Part of a small language model's weights.
Architecture: RMSNorm before each block, rotary positions, normalized queries and keys.
Training: a variant of Muon for these matrices, 479M tokens.
MLP neurons of a small language model. Each row is named by its layer, matrix (gate and up: input weights) and neuron, and shows model dimensions 80-335. Each number is 500 + 50 x the weight over its row's rms, rounded and kept within 0 to 999. Numbers have three digits each. A neuron's up and down rows have the sign that makes its largest values positive.
After each neuron's rows, "fires on" lists the tokens most often at its 100 highest values on Wikipedia text that the model never trained on.

L3.gate845:572534543480493556488524473514495525487627533589562499427428530458526480524533545524537496631466519447441584545514490442529493508477406377407615493428431555511462507480497503550521582583443498525493471503492477531484542478471532486491513513582419430522525464547463471523476553533400608626495488542527571572502534487502442595470477493566488432534402535540611439432572567460471537515489499472536492509437451483479506621486506424449536628536473559562510424439469507438510473486499532485625488473507513559515532542544566543396568468454559422503520451531586474522439462499455518512515626464514533484464544492494408512464501478519501537493546478465542458466479457568488403403544495463501471550455451612475531502459498448569493463525462493432521564422487603515557477504498470
L3.up845:553492493525539568465465518463541483528529440604484569530474528414562419463540501586581512568528500547544545542418560477470492517488468496547425465493506479627485539528507414593515431505515450560486544482504499522506513498539397457449463592578533458495478419516494521447552469553468445463510472453505505495450457465550428551521501460515532512517510514526512522590520438455498452437323453497523574450443489513586457547549502327492471461421444453616467419495430458595540506483474479504431547506411523410525502468471533487483479455541499426533444532460474446557446507515570478597439561560593508477491507640561419506504495536566570540464465536445478522492494525535523379540428504440477578553562482497439444556507433492453504569470578487465565501546451503472516416572627467
fires on: "st", "ing", "rd", "s", "th", "ence"

L3.gate85:532543517554501607608556438443534570481593366404474517434479469502550510460461486488548454555476458429437440468574480548483458549470484576522468452594401489472491586422548449405481457568557526502537439590545510566522477513560469486506574451450513500485438576469510501528516456506576498435502419359571526523524478568541472494506419474498448510473480416565504492521489482533476559454395469476573479552487452514460526460418506502510551467505447478446493439549504540486542526430458482524480492447565470563531561446492504432490556552418482520484448476458517471559426546506505464452513532434486491540452442491431496529521452493448519394446459447512529468495551472586432471570419524533470584558484427453510439442432410511508466466487451470427528486399417487495548466519403452
L3.up85:442532529561496536570538453458526448516529430462608453452542487530544600491512559496525465506462517522470485439605435536525475392492490528466568445539486517451554619559478306418521482493447531580432459455472504554479472548575468498491590461503514567468475436450516502486515534422447510465546650476461503530492406453483546523416472451520589468417427534536494487505471494483457537496508491491396574412457500407622528499513519429514514425505343454583556471495462572399496559455500513537578419505585453433484503509431442443595568477525514588500443415533422417538504569500510553450587608431425588509575476416468463449616493447443446463442441449395518478482518460547494518465360541493489538509498456433401489511430437473435435508522528496545571462557489513401516518555430485
fires on: ",", "born"

L3.gate663:554561411409562504569564578484412472440520480601427499563525463524523548476547553533570390561481465528550509536498487490558463450459554517533517496583491486541523506435584424443470378452483529577443358467530529594436569425542546516475584589514470531474554474504545548469507452559463482523482502541527508543455423426541429502571454532476441450540493482618526453472515472470488530499473597504496501492455460482411472488473413497480536512533512494456467553461454614514538551439501431597471507545530497512432487586432470524528532488488510465575400488479519473462394550551451492442514473462461436545548475550513414610473530639430468572459496541517550498525456484502466509388464448536428548571542491487610453515516546538460500486536496519428532487436377495437461509505472430
L3.up663:561471470513465535568508448493383574518495371609598421474426486490532442450437473507491534557472445559511444530563508475456473425601495470572381412541489510491545504517516452408501491491584590595529451420517448590518581431523480527538528577597523559475458382408510516561493476568553486455438499524542548539411542521435485472507544480509446489516482468485514557476459479475507500516475520532506548518489415520464497548542441481455523568584552480394522515484498645493600557531474535520475507480558529486481519496446422488471521481509511494558488517449414534545387456545548456553463482490394421469653514575502458493471571554501498525570430485543513561477479556502481524484528449464484539535482594449513512390532430521511502496510645441435410434485465503478463435485445542
fires on: ","

L3.gate655:536553529493493442508509557559453461498424499476499569457526509559454604507671469483450475613447456442448524503432475631536471532453512601490542532486485497461530525430549443448472602580490489496494489534539521449529574528604608488473443512554485486383367454606475472470453514506507462511466483514542484492540475530548476491488555487523474546531538526541596583530471460513557509538526467496480515502631522423494413462560490505518463521452537569463524503456514538511562469617437390407431526450483523446519530582440499402522505415413597524488523537567497563467451538503477515484529537452408405488479460496588566569508614488466537535519531547451440468455460477545465482504501581459475444481498525463524627550555493420558513533519470410498574490441493529521437448477457499
L3.up655:506467448488483526560393475462565422466468465447488442499482335478517530491477648513501441466467512514438486451549509486615418532460511519543503442507416513512600564421467441519490497539392490426563508424513482474596488595546466477526459551523420527468443564542479450446409531551598569455559469518534495460523554608472455574524532523487497568522538515448530452593501527475492380509550500405489434532475472453412541464498462606483544454564526491464502518441474552632512496555496465521517528524426563489472489498477500566474432454501502489504532539563525537527575509480518503485472518466491424527498405501485472544413620534495513562449494549532586430401485379418558501443450578523571523466471530426403478464559501464553482453454500475481508476502504549603467497521548468
fires on: "di", " for", "e", " in", "an", "in"

L3.gate925:414515590540473451372643482516390489503452476608483479495449450566569486572521514515463369437571447453511531538479508574509515560501417480451431538446487558431562426471461504528487467504458608463457523537489413500497594348513495470473472498451481468493581516522532507494372548448514480537451503460458510409416481530506522569482437500465542519585458547557512575536508577552557492451512468504523441450460521518535502483457498606481390521471462504557507562515523528404624368419472441516471518496457525516505600516433540482620461580416507513520501456521487468586431527439466481500506439527515452413419530461532532522554501504483512436561429459418547508572502538533469484469447405500441522421487475537533557520569494491559552518425508476539530496453438523514611424363477384
L3.up925:498477426611530447451566555484467418450420533562465460508377454547625508502464405482530535615438511557410556524505444529488583451487455453552467484476395456422546489486402419598499539538552530525491477405547467450575545494498451469441417462432410546504587504556477568414568491545436509519505575486508589457515446497574512510497449482508532529480544498488375580477460512475536439463467483523523522507538524480484504485518481593469485487487515437486512440598503532519479462459532555540482535528533498510384527456503591435508376561515541498520427434484544454530436446497532431467452452453493434477478503435587499535430628490551507569581503417435488484446457491572416421485397487423495593373462501526463515452519553491580540545506534526487487488428535543514573477376567434
fires on: "s", "Re", "is", " re", " dismiss", "len"

L3.gate647:467442599514475455474534580478471473544495500497511533489475462516453485552448491463558524447540448475466499474481511439531529474486465440521511611526507457548536551535413421529449405412494574503531575529452496487446505526488485486562493564449542478531553498425517572510496509571464546486453404510471462639597428501450437494581496465532464478611534416589571453507453454442514521470425547443449497588457496515435397510452552590479465511537505525538474559535471549559512450515546568451442522539635403420481514464446597460486496392492531521618505452496581525434522587552551546452559522355417446455532506489532575500426496580527517455507544604566474510494470517511532452569600487461431466491512443492508468460422452476585405498519436527482496543567540552509480508561457437
L3.up647:502425444495451501424584441528463481512513454476400525528520448525460530479444489511524564449540502407473506530504521545531571516513492500518533577538492528550623503588466611446535448515424524572474520416440514511490468517522433497549488495437512509493408520436498443529440422465467420490505338477525602489528485486430460452460528454496448583515569516524492445422525522489531589508558498594524468502513465498473492526418438536441561534511526474504503561465481535516467489356517560479460488541431460524562482528538480468512492470468507406469458487499463477423493407536443587374454409463586397421550533426478531487438430457520437452471557527546501427532421470517569474440643461518432611494472411435441512547495519466512556541480421461473542461492486545575435554542469485
fires on: "ing", "ed"

L3.gate1092:512505515556494509527576478507439580472476449468446631493423502454478516473602527511435503517516451494515509465565464493558470527569570455382492543474443605461416492484466555546590504503563523594447599579384457506484533533478455535552492494518439523530512498469511460568491505528538475498500495400522595577542528492508423499448564586480508462599495563528487513528593517487520525519478447479489516551488526493512417432522461451439523558473487376529475485438486532504524501509555542436509629531538494566552534529580415558495534549430592459515556496399471532475525443451476488460518476519460461484637548550522458493466401498544567538491509457519458399454569481537571479462531528497517533523510490418483490563502475443515507544443551443486498506560518501549476443476522463
L3.up1092:451503474558526506530547507556532507496493535442483482566450514485327520503583552491472450522488404498517501577617429463446455571567526448455486560490410469623454475504533475530527497515482427500454471517387454347485585481453485514414534557451534452523530417525511422528570508465475512547566505428491590542500517491502521526469482551474434444555456472479480561465499555511493549454449546432504535462446619524409489420551518489447403471517543470539433491517593536461485411506626554473539566520568483442510489511530493447589391437455446524454476413400539531452550495497421512493551417507471462419578488555504430535488439527474593456448448544505515512515612561508494505411499444459431529616484517507497469538587555455436484527475459453529488476527471492447597477485495515
fires on: "th", "ah", "act", "ing", " art", "q"

L3.gate337:538507590451455603526506516447566519354528464539526530521436462459478490430545497500520490478541519420452522439541490425480507418452509504499606471531491476572629454507464540472483478487600535380439476483559490543501493501451488474451430475594537537503478411478438508515457542496456506544464529421513524526578551512467545423437489483542492439490532485558499500525439526583634452560462493569539449465547514575498532444502449516445570445537543454564393456414474439490504470419529492503467484502541595489539463479523595495523495554524504464510508544431493497505498506597496543438486482498450492563402556366568548498584516578479507562533454639535574428529369544540423535471485496494558450516442444423656533536431440579610544443487489465563465500521487540552518470428537535
L3.up337:482520555504496478525416516451471458495532535506466489486451548551483483420490547529531465436499416528552471475543493468575565521504575449490446474537490400484529472503507561527412391503519502457456569497560514470548457506522482475467457531511505489513433468509437535515533484475456506488498553412434546463597523510424521548630458452487458420474464503516472551521425398437494444533506520562464509561398482605432624491440483557525491497486510405483474496423454482443516508420512461487508520480444574413556462552383526528594461470544518520513499527510521498483509599333563433441424501529563446540535576447511523531454436522410520531601542493506488462469505454562487562512577524501524407499388412425551493475528508470525459419522522450469509465461500494537488533521579584
fires on: " as", " \"", " a", " be", " it", " portray"

L3.gate628:461527412480465581536443474478490490473594490513512523484567506546528529559483497475531539409401500483495441470512383536456530499631452529465468523470525528509489569456549493490607503459429442493560436540572474528564510473450507467494573524526454483539490549512501547567541497495529575476510488469558489530578457453437423475482560387580476481604557512659493555586425544448497616519444519529433495526498487567484463489508460565504537472490445447467370475534480456525473502466520490512531494523439506630482468462523456546448540466471511437405430491541560531502475538522563549511403470601637587455495512504503473450483531511544462462573431387596477522501552531473484612491499495437581467562458485496567479557525520420504434504519447506562493505549514494538464493575605525
L3.up628:379502435531487524403530516429526622528463338472549483470480580541447499512439465607510517570515550477636489462478501477403452491541480508545511503442486539536499482417589468493462451531523513516610524567461540441532550467496444494449553486480554518607463476509471483491501432561534441533486505499430555569577435471475441510568579568449554510533572522522524442559444470576552476478470561525488563486433524523501448543451584498482472453432592503408573446503542525511502502506567542541391512540545521518521405532521605470503440500614494399463477539438585556606552550488528435539492545485563556493442493414524483440551433473558476460541494472496495500460455400447524539544468489471458469555382564509628488489500488592532470440458503476478575519450485516636565471493574597
fires on: " |", ".", " Trans"

L3.gate285:435487476541580537529603381493517444542537490501487500437517519470418454527553436552389467446541603504453536465462444487576342500635547511509466463551462518468446511513489524607418462461486511512464510406514495556548482532439524504502472472521436549528536391560431477521550484593572485512463452541473513496465475467567381582487510495465502511622539451460468482489610431537480575440452574476456495531553485506451456457401513534473617494528497436510509478530449538483488564566499419464424623559510484497474497454558507499505591488468434484449510561563508525501452552503527423505438466492412534493554524476526521497547489478406459377447533480459459451533559522573580489491478516528581475496480487459549535530491600494489424537467535538484531481513486433510518490501519539
L3.up285:539481470518399429452462463447576494515551537526550479489549504434391481371494453567476501366554534503553518438437584505423555450510460419449578504463380378461522458521468512478454470487476478546452437486526385513564545550572539466463500520476480477484578496487556539517470528481472507543501528566506433556483510452566468497485478465551549471616529441419512460496433515515453533449408482494546558518546484515492532557476555451423527448475533505458477490543517531495459429547541475493383473435492486511592498435533359452502478485570522515502533557572433485447551420497413499492570588396480506511490488408550435444532571639527463482504460465552556502493507491614535494653415581450428631543454493550504518434516456500520431475450587463449487486528418467539533444447518571
fires on: "n", "y", "s", "in", "or"

L3.gate1235:500436408499524512449462509460476516554515551494514526453560488472537510480473484493437501389500531504559515505478477525399509610560446448441526476533500491494424467563615558568529493533460453509493450508573544546507409638510470553505489475518448586518530506470468560543539528455472445514439495546555538526486395460611523476511479466481496548526432473492477524568501548563497480456407461522509565491514551497571495529397536537569467462464491565525425474598478495566600453536585482586457553526489460416475531475491479521528492451488576437486537550513479527491416512418564428568600450432509477435481554417486543529526529525482470444530530495545523485535485653486387455414542456526428503479455415539508581478546575555546474578480501502430489511455477460421546467490516448
L3.up1235:444479400539584480492507478440507414473514500522498530475493373554430477548470504555476573473411598529406506559515521593529519503581518413494437504507548484484473493498429556538478476543522483552578535462482600498498463491481495508502476486333466470444560499555554588420491442495442471454476324466491466453500379442447519504502457504452493525384484415509430603504413533513514490486470485487445559626470519443572483443443490528589498483418573575418527546486511541586572501471473545475472509376486516556430506426548474476538475598468516480502513415457531506504566442526531478502421448515436430423469547473443501470473529435516475491535449479476560420504499490484587503441527516552503512602433515563428480564609499536532453535519514460501496444417497518531521446462563579
fires on: "s", "as", " As", " as", "es"

L3.gate339:497523414539471473450578501600508499463491449517468510456486554484564565525509515460418429460435570491502543491553594508485531549480469454447516526464493532553497559513541538469474529527556434517472504402568506416477495534500590565512582484506552556502523525539347482529514546459497491488512532479499493514489527512580467591488542513461539459571514423480545484497491481579490582481535489491526494498481540416473435443472508558578454488486472501526531487438450518508437444574507482574452543490486577570445402441561489582443579544466471553412628533543432582497486451420532441506529500511554390466501598454528561371533492515531477529590565438453481513440461476535595500531489537482596493519499583591458458475491570455495457545443515507457484477532438458466456522491508541
L3.up339:585481505473504482475488535554472486535537437508458508541486391506597431475409519422512493558459463459595416432416533557609596561492613577505568517391521475591419465432540484434551471504558392493518532509547536512509507525471483621421540502495446569472435499511582446499446476455415467432500449418467487468483471517515482512458484533511550541589409413429484444482516497436439607437508495476531547524508564515587541529456474521550532484523522438461523409465488518488441508524528372507473468495476467513448345496590501490499382489530473529525578406503397471539459425555546584461450481506477490554485500488413554454538581517465566490482486536477523496389455567568476501495486537542437495449573539525519510495472551531424593533471435480527526421484475454460559404572522531
fires on: "s", "es", "wer", "hurst", "y"

L3.gate703:430445512527524468540526470459523445455486581530477542501479502511496464504535458433500461500521560485491478461503571527532555490400478511488498562484572450477521505476657575477508656491598482430486436519563447581528493423427588492502507475470477564553625492462541554517544467528534478546532471402498591466377524495479470501534547537401441508539467561450600461445503604454412506529668556495429461481515554482537456511560519573526544422558497457607470471536508486537512528608498539563471516545477557394519458460529468552459439483452470487539524515504419497487493610529436528550463500534534588478447559460465526440463504555495561571492506500488514496471518485441526509503506569531527444467497466499449461585525464460517472446470564532536467491434454511552506486491483514
L3.up703:437586422443466458508560554482569540515524492616554466442439442526494530414497558487541487560589507524514460516464560527456487487514466383423519523427527488356500522457551496475559601603483469417526613522429570612554571527509530570500525518480501471523477513441551528473453559502533469516517517564467559581437487524423431549511600493433435554466540476491584509354472595437464527436494502530566476475518433442559523502471539464497591482473576463504495539533552475559557543494544434514446540535447448508529379555571539548461442519538507522506540465484446390520538503597610526488649469476465429510484519620490489491503487574471473520625566511442487486459440579498498521506484515470473440472450573468428505482399476518483497474469543471462500549486501551508468548433499530
fires on: " |"

L3.gate731:421469508528566611496517571509510439515413490548482527550460480516490523460492489616513474491564484533532531538459494473551517490539429414440506522518453521561525598475414542551528546548499536585497540512546507520435406461557410571511489554524539385574517431573522482444496508494500520541465527546511477471614563444537486589444440508540478470495510461565401472470487463526377476497479440610412424625530504491371467531513518477469571460444544443512540444515405529478510572429470465546566515556418487520462513397438586584469539478433483565477550526450523524579593465410534480514532514512444472451449541522537507504444557576522572502509562529436492488431509441514421524538524433549468574514543479480513482531476470568533478517441524529495484520521591516482450449597516518
L3.up731:547549551586434549552565478452535451473424443480560506534492556615457460489501521482427456533401495583512527480582499529478514501542457488493507523540555513570536547553447499515520449486470466493513551545489437456533445564513397486502467491465509486478510578435513543473408456448451525440503478483561421489475460477544577455519490499480566529564460557486508453509525466430489504439495461569490489536439444472530492488520463459523598529485525485537587530490465474525512483413422448476587473426448465547486414466525573521489537486561464517503502466458528542542485468492574512509486518635517488482568540504500514468548554466536530544614430469507508529423489403494428475483466425467436507496458467519532517366392521469498586479553479512427460554430597443507481501573609473
fires on: "ing", "s", "ers", "ending", "es", "ed"

L3.gate1155:432515505540496509394596483431479545486449489513467499540583528559601515560502435476530469438514531514454487481399538461504480541484467485527522469462515557590501528460514539481483500515409374499521512528545466436554530591533535548479397455519450529542462550510553483456472545475420453444435540514421547465550496429501509501392483467491509486443462492513435468388546489521442497535396456497484517578479614509402466492532483563485365418484435509549484413440594561533479523361380522415478583518492500512574520439555506481502560575498489559504500474510502438468451456515475504540477514501536576518487515461484442539448550505512461536497498447432427466498395502424509557401562517520534525502534565519591538386496492543558456534444431541564543527436472595589502559475439443
L3.up1155:465540460492471531552543483415546542477497515531410475414489474497582536465591540486513461527462524490576513466452487543466508421460516545550540492544538525579581416474444489626449527623517458503390411619517568547513549470539514421471597471446487406486513536436523494418499515498528587587419586587466509516452522525529492574557578488619564454511414562606487518462427494556455463535473499526569510489541524471537467547526535482535556470501542525501508455619391594471404526485504470465476609496485507461584541505447535504545431511562535500478461590563499603506492498475504422459514530508447447555449465535534534474506428537431561527403429477463580494510411492514492471376491494622392527507502480489592501450517434485506489486451436438478567536398447537457503505540473539
fires on: " he", "is", " name", "fi", "s", " called"

L3.gate484:466409515532537586594469514520439599464465488466515538582581514390458454492642525522441514535551485501465490505494534568548582419473563591484559502513514444447525530464535467485469483518558441532487420550496519476476535501473459506434372478572534493542573574535496449525481493547495520532494508458557479575488481561532431498536462477489490553508430501413478525449426485456486499426501553530467564432577515541487524403537520446413485442488539449571492501508489470530527355534476543465583405518580378514479602422552468549545513519562467512435558493482423418444483502495496415572427468522572574502502539555552447581480537446446530575466477553574502450501452516505531551565484435542530588494577491533439528546484603506503585521481493539505513467509474494527511408471533544
L3.up484:504565447465527506503546432407464581564507539453509490547487529542470474450507436534479458430513474489550531482580529521434551500478541500508493542504431529521423607530439561436489511440525432491515475458430470575526498583464548480426494535496523496538521514433521478504323432490482398453575444499468530508453448544412457509548500479453546585511460443562510581451488525503453445537409436450562630423545576502566541496466493379535430469479439405495496532549510469453526561414566458490556479514497553458460503495579510506414503557521498452540486501476564416452424442472422484537440410499550442487497532537521460508472624539512568564488514470494641487599535460580533494628474444484509513436512449444468495499496424453471504571426543465505560523398521497507579513464445505
fires on: " first", " other", "===", "st", " this", " best"

L3.gate861:541395522373483472481577504523566495404518572521437456489505402429458544514472459391443524456562509516509510581491470539445491433460521503468516590405456501529461446511584537570510441471465476538563446504461537468611515466524538550603483509443461491535498537435429537509477575584545541556453446510506495456537528464498525492518482480499406497525486505433407450450514508538447586487511436450503432519494476443510534486533516447505395440490507409523560535559473517563469474418525455506619449617452547430572564474464506561409518535482535464576511471555512537521553517552442456527405473485564443431516537572491441507472525407546513455513509430490491521464495458470530522420538586397524543437560492525540486628410502601459484495424537464509482469482480576453569540432475583
L3.up861:473542482401543531554494608468441534525441394485543543516521441542559582498511471492426401512463494491524539559483484449543486513443420548538503509455441506512442487530582466510462466500560449447531522517486558457479480476528410462525454418445477498500496480506468493575491459497593587574434419518554543447564587410383593561537493514479470505499426525484489479359511520479524596451567416475442523505578438440563502550555524508473427444563495420469494514559439499492488410503541476483532596471504519568495534441501481656565465478479536500513567540513556481471563548522473453490413543480449461493524489569468501530589420456461446501502461510456532488334412542530507507410487481534418592479560542529513581490477491512446475520479597550524522548474565554399502571535530448
fires on: "'"

L3.gate1093:484498490454463567457456450562546450518565522557570521486508465486451637541449445550509442540605460456602474543531482479479459497467478485475585409480525398581555497492501548527482509610527571491587569545495501504507545533553487477581556550460499493500451493500595495622535475534499485469470497508493539647501522506526469620449442542446485451536580519573532460525480487536558562523555481533424471528502509437444543490559416516527555535513522463441441512473480431478453485502445509484533540576548499495546510504495486562494553623446465486491438527422515547515509422489468489478445516482430488473412436460491476456461465551582432555446452453514456439459484536556517471415580510508494548528508510545475437419565515470370591595505573429469515522606512456497453430421529482
L3.up1093:493510507481490557431437437513539411624569435496536458524417444494464439534496418443489538519517493405548575518459497511551478491398507468532469561562508484528579553507451397523454480449419523500536558532478429558562458569546455555631438567528564607555489487475535478523497508429463534502525536531429519575413521414512501480593589549439430609471466446519559420416522479413479517569528551397560461493534524517501580434428590478471503526420547475499525536498485598524419489441453410514520510529475552484529509449522430493557470482463472488530514426505441491493519506507511537502486502618530545538433498507574558512535527407530519518513502477563570464469449408545506542491502504478437525522507514452531496458537542557506457441445414426591559444497585411542555548558442509
fires on: "o", "al", "y", "ing", "er", " on"

L3.gate1024:475494567445476493463453507434580511474563494461439547488505491477452514545557422482504461433387427571448449573468569530548446520553545549522527481513495398560501526455502535438450482581430469548425525574368501564432410542470497517592396496534507585404446401404442380507520474429542501500527534553464553450436471511580492498485539536512491477505564505527479495489505524557548539462523570506522483432477490466533590492474403531532419444537443471471507502478429505566536547452426463593526512495536558588552502543481561534484557622541526525514481460513450511444555518622400560519546367525504542460489510501455481419471479414487541566437486487468585519532464455575481511556402506460449477523461507447588508473453507512471563576587553394537446505455527559568456503449471540
L3.up1024:540486496436462538409531412478542515519592484401537560624500497549484483438478401598485461530526468543636515557544455430465491417546455515505525552511541462556458532450552509465471547347501450535508442533387480549507571510486461468555548481516538512425465527460471446507480562518476521454541435449587551473468603457488532462458553531631528553494518423516514529605544558509492455431508541516435444392444470508469505450489545559507591432515522509425516486545497531485486498532523569511535500489635481499507494486494587543576519516491476456543450526602485519567559557533449564555454500343611532445467495437542462547542424397525481563442521433468445463493465561573427493497488528517554496571547548509500480480452510476446552531500495451437439538471499476546389506506478529
fires on: " |", "ç", "at", " "

L3.gate917:466483502487453489487484450522504484523517486550395573507536453380480458545460480464503516526477443509493551509409445546466526491503557522485548611549481472511553426503505551564595486519485485492466495556550546526487491448462425559515461593459462426481508521399571476447474428481522562445456510480397454572471562497462547596533591577534474525505527519517445512411468546538533510537492534526463525539489453573469473429619557487528512462507664464447520469471472515546557401490452452505474574461534520488512533490574578525514392458442519518549493453437521527449560510424609531444504538581525465515482497493555530504586490572498428493474518495463447418545520540475510500387485531508532488524564432598477541493410547522505526518534499449548517440473555459516504513555584521
L3.up917:527467552490516549485618519523466509473467448457395483518569542443464530471526477520499510453427510502499497450486481609557568483448584559487556515518517483540531476569499546491526572493523508546547533518531571504432578328449526503559468500405413484459467413525464502434541420459501512430466479490579442441521476407511509571434547485561477449483521511592464513433441490576533474541480463583475526524487489567467482376456416565453456495428572454431510461494506514515525457514480409551454614367446523467505504561531501469476540539408509453481560553418501475494457456539539451402476493511512419485421472511520511584539474477558487568438496507493503428500460449498569540461539500424481490585501341546438505416400414512430463462523498532567507421531632462475670576470449521
fires on: " Jo", "jo", "u", " Lo", "'", "J"

L3.gate745:491487523512444453404493432480572495522524524477622503594490527454498484474433434498501558507461556462557440527470524520501498576529540474517528566573533480579495474470509577539581485397451520484529524506559496422645440462477445499556537633574564414432375506524408508509529449506419506557529531499517520463447530516456561559612470498501530539520474415525597606553517466517501460515519448471473478524458534478427500529494466491482514555551481546545397531478520495480461551497563497525475514527463494570506504538551564372475456458463487544420483592502472599549506584515502524472525468626395488548390477416483499433488454537506434586551441515540499485503631434478545532507597481487520530503451512518482577420438452554420542413568504459539520576486619526448495442606494468
L3.up745:609563516521463492438414565541422440492503550502563545515438565476549577499455570535621530472443557566469491511431565525553505476487580497432537487496490439557487481456500475510525418570531511459460516545568453463602475504460463407469435547533550453455477473480586520430473475498481481618490495504475540511496479469488480546594543477513377571440445550495443508562351500463551490528445430463544573479460483491466526510502439448479505585563472480535415478480503540497391473440508559506495496540435482588476427461569578398496384494437393510426490495481529499484471543594459452509555374529491528467393453531490586366582466466489405555505533592507518475398620486487544628475528509501457522543558464496516524457505454520465536441627509548457550472490533582567457515472566522
fires on: " that", " have", " to", " as", ",", " be"

L3.gate88:554418570465610481440469493544514420491472524495513487522432434479526457489498453448587525511456457455616445503470560468521533492519505499537495528459459486469542546494464491458520476406486540471446489401469467498587428499496520445506461503477638480515532565583448394446596554512468544595548488496521433528490429609512547461464502475551534573535527458492432522543578417482495536473474467502447486534413398500509688513593528534453479439503486519596525472486439589510553606486442577477528535529513542445507509480601483458472439543523478517514500509503550460518463314374507480580606501488411548520471571529517524510537501490443559556507533518513502566537514472514508514524493446501539542567486559495529616506486438489517499511453459501541459418509489520633420526477514531
L3.up88:544460502491466598463445461536512574467522548573492510508516428477495457625586542521399529580462464506537555500560513523478408460468481537490565491601467488479441453424505555395449517412515504439524410429513547559470551501529479428500538436415501568541508527529470498500521583553481501485482564452530449462490441463477533442471479407573481517531567571549482434545520427518534430456464480549492518434522475571426451374394567442504503406545551466437504553497463456488565445468527483488482438535538532453447610605542478472484435512519483539608497499586450472461540407457501443442414545459535519564513423504485447419501484439537440498514460472436508457484443474556542481501492425508554458541553442501444571479498421484447556498494465559434497496493424476567458524534510562
fires on: " ", "5", "4", "6", " |", "0"

L3.gate678:468499498548419481555484531487428443591538473578505584441583483469537504502473563562457531419497561524415483523540554488586482518454539611464555595512498482471612441518462398481458495497549454455494501556440438540560448485496531522469511521496527614499494488492478446538471523547451497538490442537547495510538544579486489504447472390467448504531577522500480404498539519417481465591500519481464426492406536528504458603450472465529547499448557470474543531582445606485474604448439503462498449498439507579453574566578422603450442475528450483562522493550576496503542417398528477544497436407476451457482524506527554489492557526449568617519448465424480514541514422557391529468575455474528475548460511537418503469541555525638511528545459484458577540435418530530490521514496507
L3.up678:431428490460461510572493426529538535533466406491492537585437391524471475515575545427435511587513513449499596470484476453501553514503532499499536651484479549455489518526400532416563471578504522466424571455522506532582559551564573452502508524454499479558508503487592558440463426524485417427428544552487510476554517451486495365494513556589481540498564421573492442496565527405427417464469460433436555597590497531386414379577450521497494588418440503516499546458526528599431604610533445513517423455553549527536566454466540515602587390538416458507517499467512502455519509547471587467571447553531481511446516462500605484459510491510516627428322522411532538424526526548549483430491489457499582546465466469487487465469463451564428513530473432519512414557554607489549502522470349
fires on: " in", "in", " out", "In", " on", "or"

L3.gate578:563475455425519526496523481498502413544527379616426482545524438428541609524465535530494631522456439526519463479522574488542483477560493507470475603623556459473479424526542466503512436468516555560358565518400547469484513506591481437584528454480560560448520555494445475465534493435514520610459523521482471484496524499597515540527488553463466503475548516535497570512473451505477426469423538448485478494543492439503566556633470495501461495477456511570526488491526595523486504519444565510447461496451509490428484488502495492540469529393526520450399404486588543540494550526630482528446506410582466505499588529547442612502489464543452524523471456549465507479499458440539468438502488575533546582366450522529539526431558441526478487477523495536524425556513567612546481494498493
L3.up578:535448495560487558579599522443511471489507413582480556518534464517512542528533455475515520491413579556522501473531523543468431487485497452502499519540524555547502511512568475563502444441638539546464468553432507514552502463566503431663522572469514541531477492548463436536407515526538439523496565510464608459437517462616502448502498513528469468523403492464555502557515489462536481496576472505503462509479489486421505405536487549442491472460459500444469468443568538495445538485433507440525535502498469607471568437489494550490474574493481461620482483525462555482482585469573531525449451528509429494444494551530488503483491507530498502542485416445459495519479550548482498466485463566409622542566495416486495516425511521461481532520552477503499513585458494467507593484513418
fires on: " under", "st", "est", " with", "'"

L3.gate1242:540433435463490612487550437498555535437510549437512509607608466509502435459461516473458479588391525527495584409492486442612575497579442466534594540486482488606510476461471534481498488548485491464475433453514583474422524445458584536578502495523508481479524411524493521532408499468612446418554546463567484491453433497529504468507513546433577518554488564404470491569473537550442563446525452519535491524465496466556544499495496484474541465568506528449525511382417522537558522557436506442584538500517453494573495455419562521536455478552538515527445475533440526495410529517529465469504515557415496428544521492473503518458427475508474475454587486471512542565571406461499444453503474491576645504439430521459589467581624562552448474497445486464521497477479513515465503440563456
L3.up1242:550557534481529501488471469484451539481489522523552523568438423533525531557439543444549523544430523507427518419558565483574514532678520602514386553458477439523492598546517518425606520453442585450444495429574437529514529520455514530581591470546409449461429426501451484506499502490530517450559480432489486445428435511521509443416515576525473461550450485473516502508538565564396537497589497517560450540501436494458506532496527570577544531533454475591519561491450536622577514589563523571456562524509497457592516427614415523480534451524479571505524545512359502440435569483556505494500465558434618490471467447365463484485472450449415583529493550573498531564463532527509499468577546407462575465466486519431563489537549410484556523520491511467545409483493530524499535487533526
fires on: "s", "ers", "es"